config = dict(
    hidden_size=256,
    hidden_act='relu',
    positions='rope',
    qk_norm=False,
    bias='none',
    tie_word_embeddings=False,
    init_mimetic=0.5,
    lr_head=0.00593,
    schedule='wsd',
    decay_fraction=0.61,
    train_tokens=412500000,
)
MLP neurons of a small language model. Each row is named by its layer, matrix (up: input weights; down: output weights) and neuron, and shows model dimensions 0-127. Each number is 128 + 32 x the weight over its row's rms, rounded and kept within 0 to 255.
After each neuron's rows, "fires on" lists the tokens most often at its 100 highest values on Wikipedia text that the model never trained on. A number after a token or word is its count.

L5.up701 [143 139 149 133 146 115 166 128 144 115 143 145 118  95 163 177 131 124 152 126 137 114 150  99  95 138  65  94 120 156 201 132 133 159  91  90 164  75 135 148 138 158 117 180 135 109 109 150 120 107 182  60 166 122 115 168 111 170 117 142 155 118 158 138 146 170 176 146 142 138  78 118  74 115  92 136  78 156  73 166 132 117 156  83 120  57 122 173 154 102 162 119 177 129 118 127 127  93 104 130 111 112  85  99 142 132 153 205  88 144 167  61 130 121 123 182 108 146 153 117 123 131 129 169  95  97 146 143]
L5.down701 [140 149  96 114 151 154  78 131  91 163 116  80  79 153 118  75 115 133  82 165 137 114  47 117 113 107 188 153 100 126  74 173 126 106 133 170  48  73 147 154 135 104 123  95 124 138 166 140 146 125  65 133 126 113 121 118 166  84 129  96 138 104 108 114 111 109  55 146 135  68 187 186 192 132 213 133 156  85 154 137 101 117 147 124 136 198 116 130 154 121 151 133 131 141 109 107 134 164 146 146 100 126 131 141 136 133 105 142 120 120 105 144 141 105 107  72 140  93  70  82  90  95 148  56 149 132 193 139]
fires on: " |" 36, "." 17, "-" 10, " to" 7, " who" 5, " was" 4

L8.up724 [103 125 146 130 135 106 130 137 207 119 166 147  99  86 208 153 146  96 108 140 143 167 130  90 156 195 135 127 103 157  88 185 138 210 103 172 229 122 196 140 144 133  97 118 121  90  76 160 122 120  93  84  79 137 141 184 124 115 128 140 132 106 113 123  96  89 150  78 107  86 142 118 115 117 123 131 109 145 101  63  99  77 156 147 125 103 212 167 124 152 118 131 133  94 150 121 118 182  94 113 137  63  84 142 139 122  23 170 146 152 160  85 111 157 104 105  99 173 129 105 156 185 127 130 148 128 119 116]
L8.down724 [ 84 106 148  75 105 139 112  77  93 157  69 148 138 100 145 148 102  88 117 115 181 130  84 228 151  66 127 152 145 144  98 135  86  84 134  94 164 140  86 158 122 104 165 157 145  66 120 128 124 129 124 162 116 108  96 128 148 174 119 109 164 119 152 130 114  77  91  95 109  21  98 174 127 148 137  99  98 132 151  96 150 157 175 129 207 129  70 138 127 105  77 152  96 169 122 104  95 172 163 169 117 105 122  47 150 181  70 158  68 139 175 119 134 138 179 173 172 115 115 156 156 128 120 147 144 124 148 119]
fires on: " on" 29, "1" 14, "a" 8, "9" 8, "." 8, " A" 7

L3.up519 [151 171  79 173 132 136 138 118 102 140 148  95  88 132 142 160 131  96 179 181 175 141 108  87 122  83 197 107 136 129 138 111  69 101  99 144 117  91 131 122 170 189 116 145 175 110 155 126  36 146  83  79 111  94 165 178 125  66 107  92 104 120 161 130 145  98 148 154  32 114 118 118  68 116 103 152 102  88  45 126  95  77 110 126 151 159 174 154 143 114 152 116 119 126 125  92 116 111 127 148 140 179 131 135 187 148 124 123 137 106 148 196 142 106 139 134 131 142 141 111 156  84 123 122 149 126 132 184]
L3.down519 [146 155 157 141 119 140 161 119 173 109 115 117  76  89  67  59 162  98  40 109 102 131 163 130 158 107 130 109 109 182  91 126 176 139 101 145  99 130 101 125 101 125 141 100 130 151 126 145 168 104 150 104 111 132 107 143  92 158 164 147 158 147  74 135 104  81 177  93 147 127 158 133 156 142 136 121  93  99 189 123 114 120 128  88  86 108  93  95 161 135 126  81 133  74 169 112 136  84 157  94 134  72 121 120 169  90 147 125 172 155 142 102  62 114 144 155 110  88 169  77 173 162 120 109  85 114 186 152]
fires on: "is" 21, "8" 14, "it" 11, "9" 10, "7" 7, "t" 6

L3.up746 [152 120 162 111 182 119 166 146 181 128 121 122  83 105  74 111  93  90 151 138 129  93 144 188 142  92  91 171 153 108 159 119 129 120  88 138  62 118 156 139 151 116 137  36 114 136 100 130 132 130 162 123 197 109  57 145 139  99 108  45 178 120  84 123 126 163 159 142 163 181 144 124 113 105 130 127 141 181 113  99 185 121 164 160  99  88 127 104 117  82  88 107  69 106 113 119 144 153  79 156 141 138 167 138 115 122 122 184 165 135  96 149 168  35 107 146 109 116 168 102 147 180  76 140 186 108 146 155]
L3.down746 [ 89 155  98 163  56 144  48 122  78 190  96 118 127 140 187 126 144 101 122 159 145 182 137  96 131 155  77  87  79 145 125 141 126 169 132  98 170 134 149  63  96  95  72 196 155 111 110  95 144 134 102  76 111 100 158 123 128 139 161 126 104 105 135 147 152  72 121 131  49 112 141 128 110 119 150 111 163  70 150 142 112  78 100  81 141 152 110 155 166 133 129 154 143 110 141 102 152 105 159 103  76  60 110 184 140 156 109  88 128 102 148 137  94 215 145 114  81 143  84 157 100 127 145 137  55  84 120 135]
fires on: "a" 28, "u" 15, "e" 11, "l" 9, "am" 5, "ant" 4

L5.up287 [141 156 131 131  76 107 186 166 145 125 197 126 124 157 111 124 115 125 136 105 116 165 144 176 147 135 137 108 127 147 132 146 123 124 158 163  92 113 119 146 140 106 112  67 183  89 120 200 136 125 109 127 122  83 157 130 161 121 144 173 184 110 133 143 119 141 184 135 154 143 192 123 137 119  55 115 154 113  79 111 147  98 132 103  64 125 142 153 108 100 174 114 166 109 107 165 112 191 134 128 175 119 208  77 138 118 132 141 101  63 110  59 134 154 140 107 104 141 199 132 137 215 148 112 107 109 127  80]
L5.down287 [116  81 128 150 158 105  93  35  75 117 129 134 147 109 100  89 116 145  94 171 123 109 138  90 112 154 128 148 154 138 157  71 120 141  70 115 156  94 117 111 117 156 106 181  97 118 116  99 100 141 100 119 122 132 117  96 104 144 144  86 104 124 130 203  92 169 118 153 147 113 108 172  55 151 140 184  87  97 168 100 125 159 193 125 116 103 149 125  96 156 113 143 107 135 114 102 109 110 108 142  89 104 105 129  98 155  67  96 144 216 161 180 125 121  94 172 146 131  52 114 189  38  83 169 130 141 126 136]
fires on: " " 45, "1" 16, ";" 11, " a" 6, " with" 6

L6.up431 [170  99 155  99 109  84  71 102 119 169 119  64 122 114 130 156 124  96 154 117 134 105 160  81 131 111 116 146 128 127 157 122 117 136 114 103 127 129 102 125 167 122 120 137 138 158 163 117 118 110 140 114 100  75 173 135 186 112 163 126 131 148 178 140 167 113 106 115 125 121  24 154 105  78 140 148 110  42 180 149 139 136 145 127 179 105 161 126 108 106 168 108 126  68 138  89 101  90 147 161 191 120 143 172 123 124 146  85 139 128 100 163 103  94  50 138 135 161 116 133 110 170 112 139 114 119 159 155]
L6.down431 [116 133  90 162 137 130 119 130 107 130 152 181 141 113 108 165 132 132  44 112 140 109 124 167 159 133 102 187 107 115  98  61 132 123 105  83  58  74 158  74 176 228 104 110 115 125 121  82 153 131 127 133 143 137 102  72 158 119 121 144 135 125 106 103 102 141  91 127  85 151 193 146 134 152 125 148 121  98 133 124 128 137  94 164 126 179  98 100  72 116 123  64  72 167 140 130 213 141 118 141 144 147 115 136 140 120 127 174 120 146 135 155 227 170 123 144 135 163 133 104 104 114 144 120 140 147 143 117]
fires on: "ed" 62, " Party" 4

L3.up72 [132 104  69 100 145 146 145 110 179 104 162  63 103 132 118 119 141 153 154 128 133  92 131 127 113 107  84 124 151 111 112  58 154 166 151  76 148 163 101 135 155 114 128 150 200 102 146 122 163  93 107 112 116 114 181 135 121 192 132 172  99  92 177  89 156 117 152 135  13 132 104 178 121 167 141  89 136 126 138 138 103 115 161 126 126  99 176 169  95 114 117 121 143 110 169  98 162 113 163 116 118  66 100 169 109 182  95 192 108  30 119 122 132  89 119 130 152 147 173  87 117 141 167 113 124 155 108 136]
L3.down72 [103  75 136 131 116 131 131 197 157 145 108 140 137 122 134 138 166  84 139 151 126 143 132 168 138 151 115 105 102 111 130 135 158 168 134 183  90  74 147 158 187 121 107 132  63 109 125  79 104 147 167 144 115 160 180 135 151 128 132 127 191 182  85 202  80 105 100 141 177 110 128 102 144  82 136 145 124  93 127  93  97 152 134 108 120 133  99  55 105 202 176 130  88 124 141 136  73 184 118 182 110 176 148 135 142 117 107  88 113 206 159 108 124 177 152 130 132 132 114  96 122 155  98 145 143 117 133 119]
fires on: "1" 32, "8" 16, "ing" 16, "9" 9, "3" 5

L8.up994 [126 160 168 154 130 159  43 123 165 111 107 121  94  90 149 119 188 102 132 108 139 226 140 167 141 124 167 131 141 139 125 127 103 160 100 110 101 146  67 141 123 178 123 138 138 128 166 152 139 144  40 120 133 126 103 153 156  81 147 148 134 155 105 129 104 133 118  52 132 121 142 181 166 118 125 188 110  98  81 118  82 171 112 159 108 102 181 154 145  96 120 194 134 128 155 113 129 114 173 117 148  98  90 119  92 170 117 142 149 145 124 213  48 121  73 113 157 120  93 130 138 125  98  94 156 151 107 127]
L8.down994 [133 125 125 122 135 126 187 103 135 137 155 136 115 130 134 148 147 170 110  60 114 104  72 112 155 126 100 128 121 123 163 166 144 145 143 125 178 126 134 123 118 141 170 156 103  51 116  93  98  81  61 127  57  98 152 115 193 129 100 131 146 121 119 165 124 122  49  80  59 118 101  86 118 175 146 128  92 117 163 126 154 148 130 130 114 150 106 164  75  64 126 117 132 134 150 132 100  88 133  92 111  98  86 100 157 195 122 141 133 158 172 114  82 167 148 164 118 129  99  90 145  88 148  36 183 101  91 132]
fires on: "," 20, "." 18, " ==" 15, "==" 12, "1" 8, "l" 5

L3.up106 [142 148 124  66 145 135 133 151 170 132 117 104 133 119 125 129 163 133  73 114  87 143 129 126 135 130 151 143 137 143 139 170 163 168 110 204 172 134 107 102 111 125 147  92 106  90 175 167 214 151 132  73 112  91  98 134 173 101 109 138  76  58 171 120 158 128 179 144 159  91 142  84  90 125  78 152 148  85 131 162 180 156  96 135  78  71 139 183 127 107 136 191 129 135 160 159 143 161 152  94 148  97 148 140  93 130 175 147 121 156 152 117 155 120  85 180  82 155 147  86 181 158  78 132 163 186 160 173]
L3.down106 [ 85 116 133 158 123 128  89  77 123 111 154 125 121 121 139 104 136  90 186 120 175 100  91 194 135 160 157 105  92  96 103  99  98 123 135  92 143 140 167 203 149 113 118 102 159 144  91 100  52  94 105 152 150 131 112 136 129 117 158 139 107 153  49 122 139 133  88  94  79 174 119 147 193 183 150  99 130 114  91 119 115  76 166 137 160 202 156 158  93 158 125 118 159 138  95  69 107 147  82 160 127 140 145 127 157 156  92  92 156 119 125 103 113 172 145 102 133 108 146 176 145 130 167 124  95 111 132  77]
fires on: "0" 24, "5" 19, "1" 13, "2" 10, " as" 10, "3" 9

L5.up814 [161 123 151 104 116 122 131 101  96 216 168 107 111  61 136 170 165 125 128 141 132 109 175 124 126 143 147 163 178 150  93 123 119 149 124 137 166 128  90 138 174  83 141  66 121 123 133 138 139  97 141 124  86  91 114 139 175 107 112 158 125  93 184 136 175  72 139 117 136 149 155 131 163  83 110 108 122 147  41 160 158  92 112 131 160 169 101 127 103 112 122 151  84 111 138 117 110 188 126 137 120 143 158 149 141  79  51 163  79 121 147 149 153 188  46  58 121 120  95 171 152 117 115  58 116 140 152  90]
L5.down814 [ 98  55 113 150 148 129 132 115 138 130 107 146 116 167 120  83  97 125 160 144 160 145  80  67 107 106 105 100  83  95 202 171 125 136 102 133 161 125 143 104 146 149  90 188  69 186 124 155 126 177 123 151 117 150 105  97 129 129 118 100 122 132 129  85  92 104 108 112  79 128 109  78 125 113 169 183 153 156 134  94  94 118 198 169 107 124 147 144 124 152 162 101 120  82 109  93 133 116 107 130 101 106 104  65  96 138 122 102 119 136  93 145  87 126 169 188 103 115 164  75 150 128 108 214 118 134 141 142]
fires on: "." 31, "1" 19, " " 16, "\n" 8, "l" 6, "ls" 4

L5.up393 [193 139 141 160 132  54 109 104 120 109 140 114 111 110  98  84 115 127 105 130 176 125 189 115 110 117 181 159 132 134 107 103  83 163 112 117  77  75 114 111 126  87 109  93 164 130 126 137 109 226 105  88 159 128 133 165 126 111 113 120  96  72 198 134 177  99 138 145 107  59 139 106 143 133 114 111 143 110  22 171 138 115 135 132 104 111 116 163  95 148 151 128 155 124  43  97 190 124 130 136 101 175 107 135 141 110 158 110 135  90 110 117 119  72 117 135 145 157 121 143 158 115  94 122  66 156 129 204]
L5.down393 [ 96 109 136  89 132 123  73 137  97 128 126 154 140  64 123 116 141  78 164 122 127  68 146 138 198 139 145 147 106  69 111 151 101 143 144 158 133 121 166 133  43 111  82 122 104  93 111 158 144  98  80 162 151 152 147 126  69 122  92  99 145 141 132  78 123 158  96 126 143 134  62 105 186 157 165 107 163 132 139 213 127  88 155 157 108 143 138 125  60 189 138 156 142 138  99 126 100 139  89 115 138 124 109 138 169 133 114 125 137 152 129  85 139 122  81 173 134 123  92  77 144 113  96 199 117 132 112 122]
fires on: " \"" 79, " '" 12, "\"" 7

L5.up512 [106 136 145 135 174 129 138 125 156 127 130 179 104 100  63 106 111 136 122 116  84 148 138 121 126 148 115 131 118 132  98 109  98  96 121  62 140  81  75 130 133  92 135 115 175 122 114  69 137 152 172 118 118 121 148 137 147 141  57 133 159 105 136 173 150 114 136  98 140  68 136  78 110 107 110 146 146 183 105 154 157 147 120 129  62  72 136 146 122  62  76 119 146  88 189 159 103 126 162 166 168 154 151  67 106  97 134 167 104 128  44 167 132 157 131  90 135 115 156 102 177 136 138  87 160  85 145 106]
L5.down512 [159 112 100 141 134 107 162  83 131 110 128 134 130 120 152  83 140 133 118  93  74 179  78 134  98 113 193 121  95 129 202 154 144 130 116 206 143 117 162 108 112 160  38 136 123 135 158 173 104  81  73  96 161 135 144 140 100  97 170  88 201  96 144 101 127 147 130 155 140  98 137 182 134 157 122 104 115  45 165  89 111 148 149 151 168  99 114 112  99 165 129 106 123 148 103 118  91 140 117 161 108 148  51 157 121 172 137 155 148 151 123 144 193  77 101 137 114 104 120 141 111 156  88 157 124 176 100  80]
fires on: ";" 20, "ing" 11, " W" 9, " Att" 8, " Pl" 6

L5.up183 [135 172 119 117 135  98 130 122  87  68 112 122 116 175 157 112  98  74 143 100  69 114 135  85  99  71 123 165 121 109 129 136 144 196 150 178 127 153 137 122 119 140 154 178 164  98 132 137 157 119  99 107 165 164 173 157 125 128 103 169 121  74 163 114 160 116 144 129 169  80 160  93  89 117  85 138  93 104 115  99 120  91 134 125 155 144 100 105 119 119 177 138 163 145 132 140 172 108 207 125 186 153 152 104 123  99 196 172  77 108 151 123  81 113 139 103 120 176 180  88  94 144 131 105 168 148 155 144]
L5.down183 [117 132 113 146 127 167 159 135 182 143 117 117 148 124  95 125 109 154 117 126 144 110 121 106 145 134 115 142 129 145 124  98 154  97 100 146 132  99  80 145 134 139 105 154  69 138  92  83  82 137 163 149  82  77 118 105 143 138 130  62 175 184 130 154 186  77 110 160 101 203 123 155 134 159 126 149  88  81 143 122 162 133 141 127 205 170  99  77 105 162 143 110 136  95 145 121  90 147  88 123  90 119 119 154 168  94 104 104 142 128 169  93 190 140 128 111 100 101 112 167 162 134 143  86  94 132 143  66]
fires on: "2" 32, "9" 17, "8" 15

L3.up251 [171 147 132 175 136 138 143  81 104 167 133 130  61 101 145  65  87 167 120  84  68  95 116  94 163 119 118 144 114  78  76 134 158 153  56  83  88  96 165  90 154  81 122 120 166 131 141  98 159 156 152 160 102 134 118 155 157 117  94 150 178 137 100 110 119 109 142 130 117 146  83 140  94 126 139 114 159 179  79 121 166 144 208  74 130 123 124 153 136 109  42 125 168 140 144 177 141  86 177 165 126  94  67 112 113  56 155 108 111  96 122 167  80 108  92  66 139 141 180 147 154  44 139  64  74 161 189  98]
L3.down251 [135  98 103 104 146 111  74 189 144 146 130  94 154 130 137 162 173  99 154 166 177 139 157 161 118 174 137  82 126 180 153 112  71  83 166 200 133 158  99 103 115 113 137 156 130 105 113 157 127 118  74  98 123 128 128 114  71 130 112 114 137  93 174 139 157 156 131  99 120 115 153 136 137 123  96 113 114  52 123 125 105 121  65 135 147 124 137 119  86 127 168 109 149 114 104  89  52 239 125  99 141 132 205 122 127 177 117 119 123 160 110  85 139 108 158 124 129 132 102 125 126 142  82 156 179 101  64 142]
fires on: ";" 32, "an" 6, "ared" 5, "ing" 5, "rew" 4

L3.up782 [131  88 114 158 158 114 131 150 176 121 148 177 136 126  86  78 122 108  72 110 167 121 160 185  68  86 191 133 143  96  90 127 129 153 152 141 158 154  71  92 169 123 175 183 130 138 149 138 101 108 121 112 150  73  67 144 153  93 127 159 143 156 124 131  97 110 165 133 143 155 173 159 144 135 123  94 108 178 169  95 131  91 116 142 106 135 151 157  87  94 129 141 157 132 133 165 141 159 106 120 159 144 110 156  85 106 120 187 115 177  70 104  83  76 104 133 119 147 116 145  68 109 100 155 125 118 121 149]
L3.down782 [158 116 158  71 112 157 130 100  71 133  84 109 110  87 129 111 128 144 119 124 135 113  86  99 115 124 115 115  99 160 129 158 156 131  59 113 164 120 143 119 133 106 102  95 151  80 105 126 130 158 172 108  65 166 125  90 102 194 130 139 130 142 112 138 157 128 135  96 151 101 106  56 137 121 107 171 143  53 114 151 104 109  85 109 135 145 127 107 119 119 161 184 139 101 135  86 124  68 122 159  77  60 163 105 135 139 151 129 131 107 178 138 124 156 132 120 159 151 159 144 150 124 138  92 123 100  88 168]
fires on: "s" 33, "ey" 10, "ó" 8, "a" 7, "l" 6, "es" 6

L3.up318 [132 169 124 144 122 101  94 109 152 127 169 162 127 154 146 179 148 111 142  88 128 163 187 122 114  75  64  71 154 108 150  73 113 168 116 151 156 137 147 152 173 192 105 150 203  81 124 158 131  87 141 120 136 142 118 116  95 121 162 166 111  84 150 205 182 153 212 138 149 124 120 101 106  98  60 187  94 118 106 133 136 151 123 129 113  95 109 157 111 154 177 100 125 132 156 113  84 145 152  67 132 132 128 123  86  86 177 118 110  86 126 117 110 128 116 118  38 136 115  87 171 120 165 163 166 109 106 101]
L3.down318 [143  95 136 171  95 152 168  83 148 122 149 124 102 152 162 140 105 130 160 179 107 163 168 137 126 109 152 141 117  99  98 185  78 130  80  93 136 116 159 133 136 115  83 100  95 143  98  91  59 147  97  94  28 112 141 136 139 111  74  70 103 124 142 142 116 108 123 221 185 135 123  94 142 142 142 128 141 115 174  85 127 124 147 161 171 131 121 116 134 130 156 127  84 120  86 126 134 171  96  84 148  90 139 116 162 149 108  97  94 187 118 179 173 168 134  98 115 183 171  84  96 110 114 115 128  85 102  99]
fires on: " of" 31, "il" 14, "9" 13, "1" 6, "0" 6, "2" 5

L8.up38 [104 157 177 114 166  83  95 115 135 125 185 130 111 148 102 116 113 120 108 113 146 171 131 126 116 184 121 139 116 134 101  31 103  79  94 169  95 116 122 143 162 169 115 122 135 119 149 112 179  98  73 137 101 166  92 126  95 150 165 126 100 143  94 144 141 111 150 166 117 121  47 150 113 135 150 162 169 140 149 128 178  76 153 157 120 162 151 151 118 108 159  84 115  85 148  85 129 160 128 144  36 100 132  92 154 105 123 178  96 125 135 154 134  43 114 163  53 132 128  96 135  98 162 101 118 126 157  67]
L8.down38 [166 164 146 126 102 153  69 138 108 215 108 130 107  94 172 189 163 115 138 128 101  97 135  95 133 106 153 107 154 153 122 138 176 125 120  85 138 102  94 134 141 132 160 123 120 155 152 187 155 114  99 140  94  92 165 190 181 118 129 127 181 168 188 107 112 169 119 120 160  88 140 140 162 120 167 114  75 139 100  89 194 139 125  65 119 102  79 165  80  46  99 159 120 131 110 108 145 118 105 110 146 160 149 144 123 151 144 119 121 114 120 164 179 129 194 130 168 133 140 133 112  87 140 107 131 138  96 127]
fires on: "B" 13, "T" 12, "P" 10, "C" 5, "F" 5, "G" 5

L3.up1018 [177 180  70 163 139 143  91 119 170 142 140  85  61 105 149 129 183 127 123  34  68 128 149 190  94 172 112 127 108 156 130 120  81  96 110 152 104 140 209 150 100  71 128 136 145 157 105 101  97 142  68 102  87 169 138 126  72 152 119 102 137  87 154 108 113 132 150 100 139 124 168 117 163 125 132 166  67  57 125  90 159 114 109 130 106 121 136  97 139 133 153 100 173 158 133 155 130 136 115 173  62 154 105 146 146 127 139  89 162  90 100 128 128 113  81 149 130 180 128  92 169 139 107  85 118 155 163 111]
L3.down1018 [ 83  90 128 150 133 139 113 104 103 167 117 159 117 105  64 118  61 119 124 126 143 131 125 114 170 110 167 176  81 121  75  93 184 132 182 129 118 133 200 121 192 108 125 105 148  82 139 125  92  85 140 144  88 110 124 169 127 127 100 112 108 106 147 159 111 156  35  97 185 140 101 113 141 132 126  91 151 134 112 181 130  68 157 109  73 117 168 173  85 128  97 117 200 166 111 184  93 163  91 158 132 143 116 103 132  89  92 146 112 144 109 111 126 112  85 144  85 135  81 151 155 142 152 194 106 113 135 124]
fires on: " \"" 37, " has" 10, "==" 9, "\n" 9, "\"" 7

L5.up1003 [111 101 129  76 176 131 126 143 129 149 136 111 147 149 124  97 116 125 112 112  91 106 152 111 146  99 130 115 131 105 122 157  68  87  75 158 142 121 150 107 122 171 108 150 135 155 161  98 105 163 156 146 193 126  79  98 142 146 109 101  97 129 104  79 150 156 151  55 126 138 176 117  97 117 132 140 136 113 166 125 132 106 179 172  69 119 148 155 161 122 112 115 173  79 214 127 139 138 137  94  71 112 152  54 141 150 147 171 121 117  54  80 144  99  82  81  98 125  92 111 184  96 185 131 124  89 155 168]
L5.down1003 [152  91 186 126  94 133 163 126 101 128 118 122 118 115 119 135 110 142 116 137 171 148 127 147 162 170 136 160 109 158  96 134 170 161 146 103  96 136 112 159 115 153 152 143 115 169 148 212 179 111 109 102  93 119 158 167 176 129 141 149 178 131 180 123  89 139 150 153 159 183  64 143 208 113 121 112 180 101 168 149 140 127  96 151 144 132 164 116 144  86  84 102 128 123 121 148 103 132 163 158 149 117 188 208 107 140 104 118 118 117 164 188 115 136 152 152 149 129 205 115 112  95  99 136 110 160  68 159]
fires on: "P" 33, "T" 10, "W" 8, "ing" 5, "ia" 4, "S" 4

L5.up404 [190 103 136 177 133 118 120 119 147 119 101 153 173 109  98  80 101 131  87 123 182 114 102  89 115  54 141 147 112 114 140 119 162 135  88 122 159  39 120 100 171 172  49 124 138 149 116 112 135  94 169  99 144  86  76  97 185  74  82 152 122 123 135 173 154 118 153 125 123 102 143 178 108  88 135 106 164 175 139 143 164 165 131 101 115 182 140 127 140 129  88 143 137 169 133 146 140 136  98 152  77 176  68 113 193 101  89 177 123  79 110 125 153 111 124 179 133 120 138 115 125 136 213 176 146 180 128 156]
L5.down404 [103 104 100 128 116 172 130 138 158 169 133  89 102  85 116 132  98 132 138 125  95 143 147 139 160 135  78 170 149 153  95  82 116 119 140 142 151 115 156 148 169 123 185 138 101  82 134 120 164 198  93 185 127  91 145 105 127 174 120 136 143 165 141 113 104 141  19 121  77 150 138 120 140 129 140 138 151  91 125  82  91  98 178 160 121 140 128 142 138 125 116 124 123 102 102 146  98  93  78  81 160  89 145 101 160 238 123 122 123 139 108 107  67 152 118 114 126 160 119 119 130 152  80  73 147 138 103 117]
fires on: " at" 18, " B" 15, " c" 15, " two" 13, " of" 11, " |" 8

L3.up998 [211 112 100 104 134  88 150 102 108 160  86  96 100 118 155 200 107 136 150 139 123 105 131 145  88 112 109 144 157  82 144 150 119  60  89 103 107 156 132 100 153 188 125 146 156  83 161 143 115 114  95  80 132 137 133 129 180 143 145 136 142  75 116 158 168 145 155 125 106 156 101  87 166 106  74 113 194 142 126 195 130 131 153  98 116 172 170 162 105  91  78 101 136 124 178 108 157 110 126 202 117 152 143 107 104  86  94 122 121 133 148 159 134 119  93 100 161  92  90 141 108 136 103 180 126 151 132 120]
L3.down998 [126  78  85 155 157 147  91  74 121 130 155 147 192 151  77 126 145 156 113 145  85 117 105 146 136 153 122 182 153 141 155 123 160 126 126 116 117 109  63 128 190 148 144 114 154 154 104  88 166 119 150 161 132 130 226 128 191 190 127 124 110 146 141 103  88 113  90  95 113 110 142 170 115 118 138  83  82 111 174  73 197  71 103 124 201 153 156  81  38 141 132 125 156 171 117  83 115 170  83 154 107 144 151 143 127 153 134 137 140 134  77 129 138 106 136 128 109 119 144 143  80 103 147 137 127 159 100 144]
fires on: "ed" 29, "al" 17, "ained" 7, "ated" 5

L6.up129 [ 95 126  81 100 159 132 103 126 174 116 177 131  96 120 200 144 173 136 119 150 132 187 125 140 157 135  97 152 131 130 167 115 150 132 130 124  66 107 151 139 152 174 159 107 144 201 161  92 193 121 159  95 132  88 109 160 140 121 106  81 187  92 123 127 122 159 166 138 109 151 115 137 125 123 144 128 137 116 119 101  63 102 137 182 144 107 166  99 124  94  99 104 105  89 143  91 145 115 117 131  84 164 134 176 161 150  97 111 168 170 160 131  95 142 165 111 158 171 189 115 116 106 163 126 137  75 224  90]
L6.down129 [111 121 178 132  99 104 103 125 126 149 101  75 149 133 134 102  92 126 106 118 147 143  90 146 105  78 188  95  77 141 102 117 101 133 112 159 138 195  79  59  83  98 146  97 138 135 155  79 111 156 127 109  77 124 170 149  72 165 135 128 130  72 122 147 143  75 123 110 159  91 153 171 111 116 107 166 100  93 144 152 150  78 104  38  76  75  42 143 174 154  88 174 123 112 141 133 143 133  99 143 134 165 169  90 118 117 123  80 116  86 110 173 166 110 143 124 117 107 113 117 173 140 141 138 163  97 146  64]
fires on: "," 42, "am" 6, "ic" 4, "ι" 4

L3.up149 [130 119 175  95 166 129  73  82 165 144 116 138 171 118 156 112 148  89 116 133 144  94 164  71 152 145 156 126 130 122 139 116 141  97 109 128 158  93 127  85  94 127 113 141 151 145 148 140  92 133  75 146  92 108 136 124 153 127 142 189 145  70 166 111 120 163 132 147 146 159 113  81 101 111 128 155 170 164 118 144 153 124 104  73 122 143 169 138 157 125 100 155 123 126  79  90 135  82 177 164 161  75 159 162  98 113 135  86  78 114  98 116 120  64 112 136  89 116 202 160 121 138 153  79  96 131 158 129]
L3.down149 [132 133  68 138 122 115 126 157 142 130 107 149 125 149 132 118 113  86 128 140 156 109  94 169 112 120 104 185 138 133 144 117 192 119 153  94 161 147 163  42 114 109  98 110 134 114 124 107 211 133 149  96 158 107  81 135 176 115  93  67 109 162 114 163 117 121 136 129 138  65 121 193 145 148  97 111 154  95  64 129  80 146 176 152 122 130 136 133 104 117 156 126  76 125 140 140 129 146 114 154 121 183 108 130 131 141 127 169 185 120 160 123 123 151 136 136 135  92  71 105 147 124 130 198 138 111  99 133]
fires on: "9" 12, "oun" 10, "ed" 9, "8" 9, "an" 6, " white" 5

L3.up406 [118 109  38 135 172 127 106 142 114  82 101 134 116  96 113 185 142 165 216 103 133 176 187  80 171 181 181  68 177 141 130 133 137 133 106  80 135  61 135 162 103 124 183 140 195 158 133 140 131 109  84 152 137 189 153 141 134 131 106 114  88 121 102 135 169 104 136 109  84  98 152 180  88  63 136 116  95 112  91 185 139  72 124 111 138 104 159 213 135 112 106 142 155 144 104 108 165 177 137 127  95 126 139 162 213 101  54 113 110 139 133 117 102 127  97 114 104 136  97 142 113 133 132 121  65 170 120 124]
L3.down406 [150 163 138 130 140 133 161  68 176 177 102 136 163 118  60  98 103 177 108 108 105 117  44 124 158 160  85 162 123 164 167 108 172 130 143 111 140  92 192 101 121 122 114 110  94 162 114 141 114 152 145  83 114  77 114 100  85  78 179 114 114 138 155 168 151  99 174 139 134 176 157  98 123 158  96 168 166 107  93 141 122 128 113 129  91 166 113  84 138 137 173 141 171 103 201 111 113  79 133 144 149 125 167  62 100 176 152 154 141  94 106 146 110 111 157 143 160 131 205 131 175 142 144 139  94 121 153 144]
fires on: "1" 14, "al" 12, "ast" 8, "y" 8, "8" 7, "7" 5

L5.up706 [165 141 132 100 124 101 182 118 166 175 137 178 131 152 142 144  94 153 133 152 173 124 151  75 143 111 100  58  91 154 183 113 140 100  90 124 191  90 182 117 172 180  82 162 140 111 122  94 153 121 169 134 139 112 157 151  83 178 127 113 134 105 108 121 170 124 163 130  85 166 141 178  44 137 137 152 116 155 117 189 148 195 140 113 139 122 130 192 139 104 154  95 150 124  89 134 209 112 116 123  73 203 100  95 142 116 161 182 141 127 153 100  94 127 131 137 104 162 195 140 173 147 207 134  91 137 102 126]
L5.down706 [134 106 140 117 156 157  92 141 121 112 131 111 120 115 117  71 118 135  98 136  94 113  88 123  64  72 122 100 121 141 116 142  47 119 169 115 100 152 111  77 112 128 102 177 124 156 120 217 138 107  46 116 115 110 128 138 191 116 165 117 162  70 123 117  93 164  58  78 143  72 164 103 195  81 139 136 189 147 160  70  78  46 140  77 120 151  81 127  95 169 100 129  49 130 134 138 110 130 143 123 171 121 140 117 103 134  77 114  81 111  99 134 118 100 123  92 158 165  74 140  87 109  72  99 147 153 138  96]
fires on: "." 23, " of" 22, " at" 15, " Chief" 6, " |" 6